Weights of a small transformer language model.
Architecture: RMSNorm before each block, rotary positions, untied embeddings, normalized queries and keys.
Training: a variant of Adam for these matrices, 1103M tokens, 8475 steps.
MLP neurons of a small language model. Each row is named by its layer, matrix (up: input weights) and neuron, and shows model dimensions 64-255. Each number is 128 + 32 x the weight over its row's rms, rounded and kept within 0 to 255. Numbers have three digits each.
After each neuron's rows, "fires on" lists the tokens most often at its 100 highest values on Wikipedia text that the model never trained on.

L18.up753:083130184115188112110068111074139116163099116126125134120107209107109069137159133084077154166142101144132160136081093151079078107147149081094186131129149092146125109093152193123030155135145131137119135108130159100136086134173155156122140091096095094152120098114090129120107060103105125108112131119156180104055140151125067107147113182101114169122100141067151149147119076181122119099098124134122182145118124110117173108172186152104084115124126134124078133139078143173096186090055154133090132148092104153079130146103116135179137110150193123095096170145112160131091101107178126181
fires on: ".", " El", "l", " Al"

L10.up687:113162097149146119132125159090188108161150096152147153122156063108103129131126175088067119134053126116130140104108154177136145099113164117073151091112179151132153129128155130104160129192180169121094073183088202114118109148130142112119117116120182108098162136045123145146140140156099170139123155111158176131152139091134063114156112143154165076143147147146150141151128073121107106194093127116133177160100159136098123146145159120163174098164117096135132113092124117124110142087142161145167108120106122095123142126110113163149113140101106108117137160131174116142132076178072133110
fires on: "r", "d", "v", "av", "our"

L3.up874:090090148127143115157093123182141119128149110104143091105129127087160176123100158104120142151110117145127171118132121111110145141147138140173140094080110074122172148149079128133120165124131057116109085113093103116149135168107114137133132113104119114066048122140155127125126106137062105137129138110173087133162173171118113209131160127136092145156174171099096099154074077132150121037153122139181148144142117196206165126091163128105112056078110219145113105086111127079114150169084168133080072171171098089134136146122093192159156097149110184098129142153126177103133139076113109153
fires on: "are", "en", " Ind", " Trans", "ars"

L9.up137:098101143135137147112124140075103182148182164106152125040095111086125120110149176188138133085098129147093176162137091125098057100170168125106090185112096109135092150098106127154101072134124141132130157153115150130104133126106178119114151137245132097148120130154131144187180083190087103113113121097053121083106148079181128161141142143070147159190148160132111107177191142155149126176123123120172132092137154136139170142176125125112137143083178158134168104080104126082081132120147140157068170194114123157142112168109119188098082137150159171124172130102164138087121169112122079107
fires on: "ect", " list", "im", "ome", " age", "fer"

L4.up598:107101125133124169110129105118127109093116109138194191069128106076174134138127120142137075105110141066127133103105098109095110128121108163099168063117220142130115186147061117124106147154081136098100136121131147118123140148108141129167076110118100177123131184132145132150073150081158098109179153072136142159076127128117138124079147125115171090173106119106119184141195151060090097180089118123085180153088109155164145137115100124149179134077045148129124149046142128093158145150128140146135133110109160175118119183140085119112100092145128198205135146148108150119111174097135086134
fires on: "ig", "ist", "art", "vent", "ver", "em"

L9.up417:152143151111132154119161092110159073131172185083176082137151103042102181157090096081076143137168125153142104110093076168148118076103126112120141098172178121123054075079108102147164031107159106140076133088109150146062115129142098100145122150105149110185137110176094154123112196137160103109135121135150102092141135087111144023158188152151149112165110093169112131102149149105106132090140104137134156089106102099123108127140140134208175154150137137119122101159100120135100123099105113163092143179160158143121127105127156134169094111136085128185070125122150147114127098128181112118
fires on: "ound", "orm", "aus", "ol", "ull"

L9.up48:095163142111126107191072142156063112150180113075097169148126102102112127084118165144160152104098123153133071174150186169080103119168166106172169147102137122092109148072156113117111165147128152149095168144135137167074136083146139147122093086110111087149122128154098067131128123046086136175113136128186170068068098174123090046158094127107090178106172115104177146150082087155202131195146101127148114110107109041141124136115135133124156148129160136124133165121094122140162216096122110121113162101126119157149136180131147139140096130096094073184126167146143091109182194100102107142
fires on: " dis", "inc", "a", "e", "id", "isc"

L3.up1021:132104157126109158171111070101047127101172068127120109116159155071114109193106139120158174095092121179133140074086099158110108154133137190082088110121099133104152091134048160144123137062148100104077155122083073080133139132143171149121111100051129158111127184153144177093145133109125143095095108106050123073138114110113144129092109148154131172147123113154089146128153165124222102137140106211158125144138088210128124106057126129129141082160140139111135096120147128162173120123143121124118146135088110160082130132154125157180146096142150157162162149073108123095106097168057211092
fires on: "ist", "est", "om", "m", "et", "t"

L4.up649:059143148144129098123085102183143112100118108127164106171101064132140129121120045174173183105175150076130145075133121151100089122124136141097080138162110098137179104138122124134102120136071142120107070117136105096079175123176175139128110109065151082130149118140120108127140171117140115116112202114165156124082145132151135109137135084150115148109138124169083203088180146189202116161223167164128102112100100119143090098125121135131157123170141122129156152171148128133200172100123115147152084130093157142126130145116093166093192141131180126147125122066194142141187113101096100095
fires on: " record", "press", " II", "ough", "em"

L5.up289:120098141097144102122108116136170132100163094088089132135154154145153105211082218170087115109087115134166115090158169180085108157062114133113123171116103156105151150130196134169157132097130076102100108053142127113213126115117074151164158151131137157173182103128124155124105167048099151136142084060120121094132129134139077182148135158148104140163139180147117171102173128101120089149165140097148156164116146104199159102122118134129093136146159138128123139167101124190127163133122149142129107151159140079113131097113208118148106147083104103011139141136092130064154106111138147086
fires on: "us", "v", "h", "im"

L3.up592:139122114131133118174110108127060074174125115115185129078218157055096116124144115112110141145126111111132141089111099110101097166193129167119089171076095195166112066157086142096152146128113107036072089163108120124169159121107136148136128083093115134145168189155137146152137130110058129135069133089117111131168163131102195176135125165137116129135228138110069113175058152137134093108093107148174145090161135148144153104132140131119139094140106145135114108152142128085181132051161142133130100132117160172121115148152104144202168170132077102142146139131108155111090152126130055114
fires on: " up", " inter", "ud", "I", "==", "O"

L3.up699:139060156129132183124148089117084118119162057166140136104083094131177116162140136142121117097144124085119159067123118141142130114085109119162151162113134074151119162130144168147096145139141063113097108157124153108115085150149114157126104111127124115050112110163163158130135105169114211126161122106128199178147172141140167161114163101067093149134171145077096163107121153129074074047190135170029094161093098131222138144107136132100077080100180167135146112130153127113085112163067149132088067134163136120122149115105123182146091092185084178089207132151110110083143054145148101166
fires on: "en"

L5.up886:103129078104199126157122173101077187076162171147191129101146145110107121112123167116144111179131131044133141132140157194143127091174143118147119118121118137127071151128170077133158116160114078100161137128149141102157131124108115155096237102101100161059108116131100130094151149124088119137152103109165055133161131079103077187159159106132094133142106148122168173160134146138198111076114118165155149132138133116119146113160127124180121077050118137126139114185086121133143157098098112109132172079180139174064127081177157092142104140156165116098072131107179083132144146136136183171
fires on: "he", "h", "p", "ent", "ess"

L3.up855:153175132191120137199168123128088156187106084110179098172090109143123150107168130109135150162178128054126119109162118123138135237094101118161139125087121134130059094111181100131118101182120118124082133111126145142158131167102151113116154120151177147127121141139099143109155041155170056130164114132192145133114145108167128206077146117160063084138142121142134151123169133093037118118169087144138135142095172123209154160088131131149107157119133129136114113156145127111147128165121117124143051166164083093194115116173130097110128141114068106132156121135129179142153114104142116066
fires on: " US", "ons", "*", " —", "l"

L4.up616:171133152115158118146192122132140069131113124097153093145087158055190105146127086184125156104127126142129124071116139089250111146144171121153107203164129083128149160109081166124160099161124068148114126189106139109200118152110137118119145128125119042130171129120108203115086112116164112160087126144139077141194152152108153132084136207149156135122172109148045109087052137135138067155124091179080121166139157071101135147135142116157120171126171104128153053094108129127124126072119132127120123170093119115124129107116132100211129149086125160138082124189152156184138181149112104141
fires on: "oun", "ac", "ud", "l", "t", "urr"

L3.up813:143105154099117120160197118100148118120145121115165106145133064146136128113183128211116089153164127129124176107140093101194141069107134137173154172079203108130091157137138131102083193084111135117074116169115124123169097102155082121137105126108134096177094154066029214137154103067150135151128152155093199161146135165137131071118163146124182099150099162092096115101059142138048112132146107138094134174086107118191124165094100128098085101130152122116111120156168128133105141134070109140138116143202182125101125156048165150135108133088169133104141128153155074053125091098150088157
fires on: " del", " Mont", "ournament", "our", "en"

L5.up570:123172179131144095106139191098068116154143161135140127124085098131093162070118140127162155097177127140121134102078135100181122186202087149109134037146228106128155106084076100094100086105133141154145122132131115150081141140137094134104163125117166113135131099092071164141147129120160066116128057164119100152143151138163146158119154095104156119097094161079135160098123151157195083117162177153100167070181209092170082133141155132133139144104087163122199118155092127139181129067165124099173131128095132127222123183108110134067106078108141137106128122159185157127108096107162155152
fires on: "un", "re", " inc", "om"

L4.up290:147167151183181097152101090072085142176084177169155086115094144178154133077119156127151140116103120135128091118165105102072171140090117136146104120114108133118019081097182177120097135118180108159142118114170096124163217143107101129118175113056185095125121147102125151122040169170157135102119130131096094135118106162143187124154172132094132058108124131193093114101071155056030024123107110140163148154129124121146130146104166121165134077150107165127131038089124128183104121158137121129138136157118151119148124107144143149122122141105146104115130116208116066084117114083146149113
fires on: " not", " met", " const", "b", "pl", "ad"

L8.up85:114124132138131110139117137101045102128110142150143168187097092121111092145140166087174138060110129159139099171112051113126090076218168111137105096120164113111114152127174133123114149161134136124154118126061110122147134140081144104081181108117188075138148131099148154158150103200118130114141135110126111174128119156164116149128099197144198151206103162156133104060137117116151171101197163076147115194145084121157142130189133121066110163140136086136136148156074133182068187141127150098160122147153075126139129182134099113126089127085140114116127125182149149202090122084154113132
fires on: "N", "em", "c", "ac", " age", "est"

L9.up556:134099145100169082148083167106133098105119122170058105096158139137164085057115093117106149092095123081157104127106119109161056108085125125133185161103131139126152134163144095023117072081095100113166073103076110123135144072104112112135144168182139104104126113145144158132161233096130108108127117154139024169064095171159160135160064182131106134171106111082172136129132072115151108145151160073163157128149116114148110140126104127115093105129192166124096091123131128074137140129120164110129158088032098163100135140099124126163102105115194151091144127098096167151119165088146150161
fires on: "us", "8", "7", "6", "it", "1"

L5.up29:130135099127082155072151133131158094081158125193154123131128090113168079122174106139104131153170133108106157115091169170167158108083152138118171099097147059139161177154125183153141126143138204124175216119099098110129080099143097125142128119172115169084154164080134111099110141141167149091154094099161113168139116089174086182117123132101098170170147154132107185084131137162102152118090151080192139154162118149084054079083141133162093095041109097130183136157133131103135135146140103131146116178135075123090123167153113134142032159155129077147137131091133143103164106097165168130
fires on: "te", "ician", "ist", "ish", "g", "lect"

L3.up309:112121176144106149129091152169199115139132175128119141158158117102142117116119141116132159054115120109125187174108206144085080187113160088111150139177182150149117130163148101125153178141090149133172146105149175160066145125053196131117070145163102183137170141092125115117137086111123131120103117120122102151138150101136089086121077133147147124124156174095066108153078067167156137104119122068082170112121132158129127199131102131136104095186082088132156142148121128106133121116122111141181146157142079120093112152149086131113144144157081102077097123109179089126108072122111049193
fires on: "stit", " Miss", "amp", " Ang", "if"

L9.up578:148156135117166181132126138137048085156130211096142115135121160106180127108096167102123149125128127147152111140153108162117124130122138133139113129140150142129173163051067112078196138064076112180165114126086159185170097165161100121172090082090091136067111094119103146108185096148107098174105117180118126157121139116125044047093105125128145141122150149132142119112083134110144154091132131133194144097129107113115111114135166132172123192152174093123146126118158112218137187044141074102156117122121082155104135106054094170095149161090067064160154124128158127161111135143152091138
fires on: " dec", "ec", " dis", "e", " Jun", "vers"

L10.up297:214143177166130099093158101120156080043121168087151087160066062084109143114116107134073194122098126178080139118107145154104168111196175165174119150090127182141179094136134074106123111102133110106173081115122157138108178144126121098116139108164113150119119137164124092100102179129223117103124124145127122126105128146171102074108126173141087153128104144128132113089141128119106151058160083069196109155105125097153100130132132136178173156155152135132164165108139130125116148109163111103078136109099136098097145138119084160175116131123173207102064110133125096113153116086146124162
fires on: "ip", "adu", "ap", "ac"

L4.up267:138163160099120175089129129110127130079132109066111106084127193095163150087139172139100145157183140111131093136157138132174092103167128145091168162179130113176106193057151158111106090159085069167122136095139140143136187136123184128121135161137118089123182152142067156196149187160182144108113137124078175203156158115113134086040143177143153134089102120138115098102078136150124137062131126096091124119114118049174051104165099141104100149121135110130113118073124127189104124093164135149148096120106146081123126192103134143132083099141072114079161174083126193152143157128052113164
fires on: "ud", "ach", "ke", "ist", "ick", "L"

L3.up824:137133100120134132100143117068141106168136103129147146095163149097154128111135125101043153115120131177128125142138159113140096186140116092129116161133081124198173080171130146086156096224113118093120162094123126134141151139118144148130127107122139159192120137093144090089132105208116125134145172069140067117103142110091121125105108135149148188146147160152106109151134153123152164097167112161139145143162121115135181130101100135072123115179133146120160138118140127118154101098165091117116186126092165176165136140121142107148191176144062170072154136133123045166137152191151167059
fires on: "I", "hen", "ost", "O", "ummer", "stit"

L14.up802:097115103135105142121147168180122119142098147108109072115117072153129088119104098122111131201100135071140080217058128110084168118122124131100151135101128100135102099085101176158131177143134095118142094113144099115097072116182184104129145147107128130151146150225131120187137143078172157115139155154156212177144161166128199134125167165112197105131157131153080133150129178148117182125225096112115108181099126093111157127125147128104102152194132097125103102179118122127060091126161157128169194105090121107125124069111166117125102123108210169177180129111048125132189145149163132129
fires on: "h", "ut", "it", "z", "ro", "O"

L8.up657:147191147173138086130095178095088177101080043089186156147090093069149103149106031095095086078131119088116141122188140057114184186086094114113197075128090151134168159138101100157119087167146126064180172167142140128148094126161152114115116146064099155138158116111117122153128161214126116146143110091129095174130116099127117159113141170156066150097107114116090097126097155115144210103102186148122099128176128159148061128094139118117134171169066085121099130180138126109112089094102108114100114168146124132135122121147127105099189108106145150120072135080120163119104142131138117104
fires on: " part", " inc", "art", "pr", " Com", "ist"

L10.up985:175108107116095166126131160149192107051117086104135172109100133058134168072140161112095209159140120217134126148110102191129225131141143159135082123113164206177107152115110113098121103108123157128132121121116121137120134137198154090147115107066101114124084157079127134101145165137135134107128132117077181135150123157110108116125100144100158126151109178162084110101135120090131154154119103101165155133123119106130147166099168125116164161130166128118136129074135120111103156089076118070141108153094112094132145114091144171189153154127117165233187101153130158087167131135104113120
fires on: "ap", "y", "ording", "ip", " met", "ome"

L8.up288:092121130097125124127148193058160147131103118119152159112163160115127156087098089131164166033108127067124128081104063106166115129120122116145126120158117135186160164126168141114129106159152162150100130126171099098111118193142098103089129129112143122106154124161119146080147097148086124152098160134116084117151163154151106164070079160142142056086133126146126169130169067146118141108108157137130171125096132150151122088172145125150158174095151145119145086123109126149154119167079135115125116132171127134138140129068069094176055136097189084038056122120123130150184132124072145165
fires on: "'", "in", "ir", "br", "ack"

L9.up376:090106088111147121103192092142166169102117133133120133105132094116148180149184123130069064149091127098128130162093138053157128119165121152150119072129113109181110150155139086154097048109117135081145119116181105078141106132110128109119123135186144093175132088112134095187174107168081119061117057103073119108109125077160198165110120096126161152123168144122134068161117111116081063139091165180154148143149152176109166112132120132143107153116116162138100072125098129146112120125171111131095170198152136078146123166117158167094113122168163157133150114110140061139105154060176128172
fires on: "%", " km", "ome", " mi", " list"

L10.up420:133132174153156153159136072131101101174153119123163130056174127061183119088055116171104169132169117142107181142118114121109071143172073112121136149080077086123095106147133095175047165150127116116154084129137158134070155134091152061170164117061127150134141152144125171147136140112074123137114130176138107160126112161128078114082154101158124144062151195120081146137141162155111106205209121138142129098148173094118115146163175134163170127114137098128132089097096136025152125114158125124116150160096162135165148079149136117153160148171149109099109111156109162154152143165167154099
fires on: " =", "erg", "es", "adu", "ran", "ir"

L9.up439:158157159131151124145111125141152085073126120135133126109141051102202103084129130142161198192113122106116123132155140125101054115079137094157096077139087112122178118129111111156111171085139172121114112153083106138121114110062124104092082148069143108177143110129133134111113119097132172158154156127151094083084160151169139078150084197135143071144176102141152173144168055122161201152133114099139108136133107084084118134167127127124115105125102195120154103124149118125087068095045153147141157098122137134082132169111100110197099148113150141116101142129132140149102135117201214177
fires on: "g", "ic", "ur", "ul", "ric"

L5.up793:115132086144156122088094096155159144094125141101123178189134129168211105182084169151092148150075122127122139132145107163134146115116126114163143111189106177067140129183219162151161216198149088098160197135162129109120115082140142160126104151112154128140162095164090127114157099130117163155129104104047145072167112141105162153166079174180088131129117147151145165191146137109104155181052149100150114124132109076106117142132142116182161106174155133127110106110157129130122084065083128150121137123139120146062120136160092117113099125207108099096066131143089210151137143168119117131
fires on: "m", "ep", "p", " Comp"

L5.up240:170171108109140142140134091102108171086113137185171102128167105133157098099161250113112179120098124126140107167139140161171186041152165123147125169098167141076130161105093125063098081218128123102158194124131104130126099144131076138114201158063103085077145145201147135112144099131106110117188131172154138106089101107130097116112143142113083169118178093116139059146178132139186165149138135135145144107171095098121184148161156123127129150149174186118124133157124118100128075176104148147167206093145136141167122157110097111065081134197174110144103113160130109142167150163110119112
fires on: "r", "ap", "or", "ch", "ew", "ant"

L4.up355:159108127088101123118155069126172171093133120110124122112114181152158093138167106112104163092078130152127117140108168200190112116185143113157059159155127105136138129074125125084150090157154098136140156112110180120114154170091186120160139139176098101101140116054138194138177143139161152171051128057154177114148137166163187139092107214211148153106124127127127067073107156128172134127104133093173104119130151126143132177124112133108113185110152108129130117142140128159117085085116146157086146131137105111128128154141075169135087088144062088096081121058113096133116187150131147124
fires on: "u", "av", "oun", "ud", "el"

L5.up92:129107088188141123130117131161064146097144110102134162146133131054117127151098095146117173180164122140119151152134143173134134105147093134125151138143175161119061151164167088098118185149122135071142117127149129095138113099125163141139161120144144162134120141160166169118166116122076129139140130142145133081116114131104075160110127124160142125129141130145104108096070080100146074105139131105130147159120096086113101073142110135118148154053124172125151078168085136103161051130122172124110161097085137134099122117157200122206039036147068117081088110095089065121114114110092126117
fires on: "h", "at", "qu", "m", "he", "r"

L4.up769:110098134137123133122113146146147122104110134171134146136104090102160138173149179120102131135130128137127174150131113112121120087124059130148129110146158117139138147154112098141174167095098104137081148122134126136082077117107132126111122131037125167088135162114131084102135093126163154111149195131140163092162166129143148078146198140133076086144158142105115164109128162108111185124146076133136148135085088130157097118165107117234106139091140158128098123088133129069128140061141201113066144139174131179113124184126096146088092184112084227176161110123173057122116151068068109108
fires on: "ig", "ug", "ip", "vent", "im", "eat"

L14.up425:085134143139151135082142165122199111086091161123077124142095128175147124176135081087117062219112123133116098125076098105138139143201091145136166144110128175140111154128139102153068117148109128133096038126136063114118099129178112117102157094085077139125130112166141141141096067070111176099130111141137104223123127139103108083105120138094121116113099186095121135100214103161092171122183144146126129123169105073233138152109146128069090062140148148128146145117115123074159087176133110177146126127067096165128125094162138117096180141119186151109100175086082109123117188143108122116
fires on: "us", "it", "a", "im", "ut", "un"

L10.up930:162115167182135038049144125116138125084151047104088107111114162129123114090140131153099143179180127112132156088164096108222164137138141126135109177116120154150153154168119114164128136109129101070111157128178154110046116117116118119089115160069120170124101140151155123136109179122112127114113171084087129117074111087067175079105078182144100138150109101164154098104106132140182174098098112069152091068130109183171123082103138132135141135176140082133126124078164126110109127077091091148110117126114119139107126117162118126122102107087126209158050120090112168148136158150133145188
fires on: "ast", "st", "ap", "ip", "ass", "ons"

L10.up282:133098147043107145086102135082113142127140103138188082121131092130117134125133166088106098094071126122123170119110130150151173130131159114099120090110193169170121099141093111110079156195136124115136107116103181129101107182048116136163102155151160071090108180113065110081042129137139124149141106144164146100104089104169038090169108126115113099090090134151126095101087110171132124155112173069183089131147102137119149143149179121194151138163121197126164125141157126091104091130145129112160100138133138094102122089067163145116101101114151171083109167100226103143142085099076106108
fires on: "r", " house", "v", "on", "ie", "ff"

L5.up483:124158131100151151111130099132220111156117095116087183110112146132164089145118174182128130107165129134147134141136162103141115138159129094121145179076123164139136127156175088114144139172155108108128082044121174102091129108209091117154126145091090138157155080142165175172089129089112148155165084081115079044121093099151117163120138133152201148119137116136131115124174119111052128092150108131147121151130093126164144067144106126137144136150167101136114106125120123127079191149095167122093125124165089087145138112131123141086085072091123075130152166134122148153148136138155104108
fires on: "im", "ig", "ad", "ip", "us", "om"

L8.up819:116144099127111142172091141141107123075178178091120114185092122128109108121138175107122153119032123094087070172092118151145181152253144114121153143120119150101156106152134154110087155095103090149157130030125146056154156153116103124080127126086128146168140151129113128156137096159160136165105112138142134153157186096134170186116148152108116087084109158127079123062136091105083150094169154133160126135146088156189122087136160123134165131177141104130169132054116134129122161154140161109161111138148108100163125098109080110100127130078195135050091099119162154151134102065149136187
fires on: "ut", "c", "t", "inc", " age", "8"

L9.up975:127169159109129109086087093134100102105168180080139092109130060116094129108052096086105134182093122110134087102117119137128089134084122099141135085171121155143127072132104065082181100076135056131131157114116172133083171097181139115076088139105076091141158085163071136111098170105149085115120147076117102068164163093120156125130110134178153106115119173134120209172170103089160145101171123103137184164110138161074085178148152131127104104084137118124115142163142124090096081127128148110102096167196136136106141063096112105186110074127118167176133116114050172165124123180131115152
fires on: "ull", "9", "5", "ever", "7", "ound"

L4.up313:095183122141105186103068152125134084102102110103149131100104183090144164111102192145148182151169134096131106145110101087180100115182137100134160162130114137140169169034140122141136101146127111136082181133072097136139146162091173116070163114077084143094174145139083160189141155121171090119131109146122101195159137090104098100102131178161137179137102176108122079068125155144120137164148112146049135118109202114108104109178097152145134108102150127131141114092162127102125164098122158166110095111173186182102141172094102141182111118116095164161167156149129133118099133114075192101
fires on: "ach", "one", "ick", "ide", " were"

L3.up905:124102165147085155148104102132069069117129096172149130097105149116099154121110150146153063137167136128129213123166043162152147092157121154169092206110139151088126179167077179082115095115084128171098141135131097127112128089123145154112121116114078116049152150105106160125164118107042116177137082154155105137162109122091082128084150114138119164160195124107132114181087120108085107103159072108146111188160104088170128152066168128106138117066184109129106152137136128111124184200145147120116126103133120097163129147149130133163197106139148157099199157103096101121183121078159099152
fires on: " com", "en", " .", "ah", "aim", "ruct"

L3.up852:109104118159108137115134089133099144071127010146156170100078165097160142158138130117130130099115122125119146086126170131147088101111123121077159162152082101150062118104119130170191138154139134148097154125095157155144172148107180138105144100199143116033130080070166133158153126112124177095186108083089087124102110151125103143144138032132092167131109190142145146078139125108147143084145146123091079167059169157150134172146134129095134102060126166136122142164109127127191123094096134156083134137140107114124136147126174132175151119161091161100179117135130118137148053082156141136
fires on: "und", "ang", "en", " species", "and", "amb"

L9.up450:134123170184108138142110119138145145145097110093103098100154116096156130116137118127151184154183122109108120168103101072147090087124140138181167160125098166090129116148171097189077112173155159118139097179102085140131174118089134129089197110058156144093155131151162118143134165155184103118127113141123121100150121085145202067154165152163103059182140106156170162146149056166135175111079151098171082099162152121155086115108144119101108138179088143133121122123154130110144064070124174127147141090086094141055132163138167124113103103097187037155070107138111161053114105086150167112
fires on: "im", "ric", "ath", "op", "ur", "osp"

L8.up175:139082164167096077119199134089165136134078136138109120131177124117075061145102065090058082138091128130127116169094172071145126162066147145112163116086170153107152092140193074143169201123122093122145096136128107134117054122083121085195101082165113130106159159138118171115118108104140087135150111101130136127111059085154152093126137126165138149118078087122154167147122093130086056160062131169143168121099111132168114146094135136140133116131135170124093169110125129108139118152086125128075159109141168080090131143159146125092124150121055100072143103069142142088101170140120129099
fires on: "ow", "out", "ier", "us", "ond", ":"

L3.up257:122136125112080057122153151150067145146118069097100175190151111071105109128139165147145160123082126120132134149172166148154145131044107147080118146122094174091119145148097169150132160164144118148123085147102143098146177115175202179091156136150126134164074162053159152132193143162143144101112128113088160108140130110159122111144119162103123130074105111137110218086101089151219107189116145119181084138085159162120082165120135127101197128103142088125185184128109128116171101148140162104188181125079110100134130118120168069174131139116173150129160131110134106100140121165179140121
fires on: "ome", " crit", "cess", " qu", "ew", " incre"

L3.up930:079139104140165133110123102132132125074178121155124158138067109117101122157090179101114176153127129175121150093104098176138129150157159178146111052135103112130147133111102171146146078098141124223124152084131044118193164180188151124067181117071135109108104110100226096101141192129122186089118120110062151119101148231105179115125173103193065139144131100114143103170162161141082116156138152166094123171113123154172165090155138131141118061129177164132123160105128128235140120183085127144115133151111130161104134138105098150185125135156156142100165153134098094112149170107130117157
fires on: "om", "aw", "ion", "and", "m", "-"

L9.up510:146146152125155135133089150129143110128142119181105074114184097112199096069165161150132140103039120065159129128106125162117116091108135126169084118144142094116180153129095106104172092097132127162168083139097154130148114119099133105163170127137045151156112081139121141094188064069170103146141129176166097113026147163149138112108138217114187147172115110141189097110160160104150126069152081105125153116216101131142133148165143128124128142131092152125120061160126135120087116093107120149148130135136157138158141061128094134178123067157185138065048123113119186128094134157144175108
fires on: "it", "us", "ot", "ic", "ric"

L5.up251:155174147122127124137194107047169170164139100113087037158150128081093189110125134157120089102089132108146105181154144147158151088126123135200160141167152132097106159075073101091100103165088095142159128153138117131093166138115111101115206143108107068099112144199116146132125154208133114075117118111214135113107145119150125044082108061131127099159094128103112091162166078112139111129121123157085185113160115113136129173074120126176091154109122136135134124195082125184080067096143149117104170106144122144189132130125123135078077111144174112135168105136172117119139149172183141156
fires on: "on", "or", "qu", "ant", "an", "oun"

L5.up821:156119207170111177106113111095199179118132210135146131154194107128171128192145133132094146132108122141113148149124138162140136188115098142157150110159148072136155144151141154149148137123149151140097218171117136161159111112063110152120099163186076164112147173054058116101101144124086131116120113098108053119110101151134113116135137167098105097144180086104104199118141158145096110205156158117145108119166133127085131113092134125095083137071060147123124168135112139152133095102089127121170089144162113109088117092106059165164065137150159144065122144186141129117085128164094144059
fires on: "ist", "adu", "ician", "ob", "ep", "ant"

L3.up330:142168144194148125197141122086069166176096143142148119162135116110127127146139119127132152154166125093119129096157116190129147183097106174165102102116121152160121132107097146151125061109178150159172151103131184117168161141121178077131098101091128148150111117205173140130133158124126055134146134102085167069087169126157111179125184189133106060163145122052133183147122152087024096129111141146168148073121147055185114090099110130128131133124109084128143081149130128159138107145138092156143104158158118166174119141126133120157135094153130087185130098093160099142098087135108083138
fires on: "on", "l", "ub", "ons", "ab"

L10.up109:109193161140083044079160108143167180104137113125158110082102126152149110077164179094088095120213118199140177119111118113168149133133168106176096114172085183116041096154079126135141109114148091127156137118104139139101149122087163130171081128151186181104144104136122154067065157100125104117141149184107127058158083157110136094166113155134145110133115104177175122172067108140212200111119112145155169135124124147129142108083120128111171128138162087133160144060141118154102083127084154095105078117083116176104131105145111118142121115114115153111121084105112152126146107163175101178
fires on: " wh", " ev", "ight", "ats", " Wh"

L3.up588:128108172207122122141090093098031144128115101098162156163104128122152192123143145140176135143177132124126151109142119122096163128142126125099179143118099126100144150073103137155129144154132092158087117107089087128182082141171124116085146092097118146065141155108143156117154142175112191117158113170132113131166148115104120150140121104122097184129192141148151123150178164095095088092197076139116125116094181117137075075106114130141100157070134130138133169133136127078125168172151172126097089104133091175116123121173152092115159084204089162117119143071133185118125144076123222108
fires on: " sub", "are", " /", "ro", "ol", "ad"

L3.up776:151157148114099040181164085108078116132094112126165129103124138137121118134114148130101087216104130102119132108148117163110159058138095133120115125105134073143100147122146136129102130093114105107140082157135129105169130149111031061118191108127139109113100094114123179147125192103141147122090096125085157109144109194145101163122220097061136127122124121121120143098108124121026089102098104145099073118138083145156106123083149125126140173096197144154126102119063128176085094121113126153126138171159123081136123100125230091156099143158087117163105138161072123112121108092157054174
fires on: "pl", "por", "p", "ording", "b", "lege"

L9.up509:136142103170109060198074158122062135139126124132115116140129144108099140123155132162091068189085131150120083160152194164029216142116120116109138067127116138105168082076113050125085135143150113163122127155154140153114111153133071161150144116115064133159122101132156173129115105076115150158171189168153091115082095164145111104135101190135093165072159164138188139106109108112104179111154128106185152192089125114133104136183168129109137151090108087129108148139143135168181120162117098095137135098167122134123147188125176132134134139166143169156129124109110135115165087134125057128
fires on: "ir", "anc", "inc", "ut", "id", "res"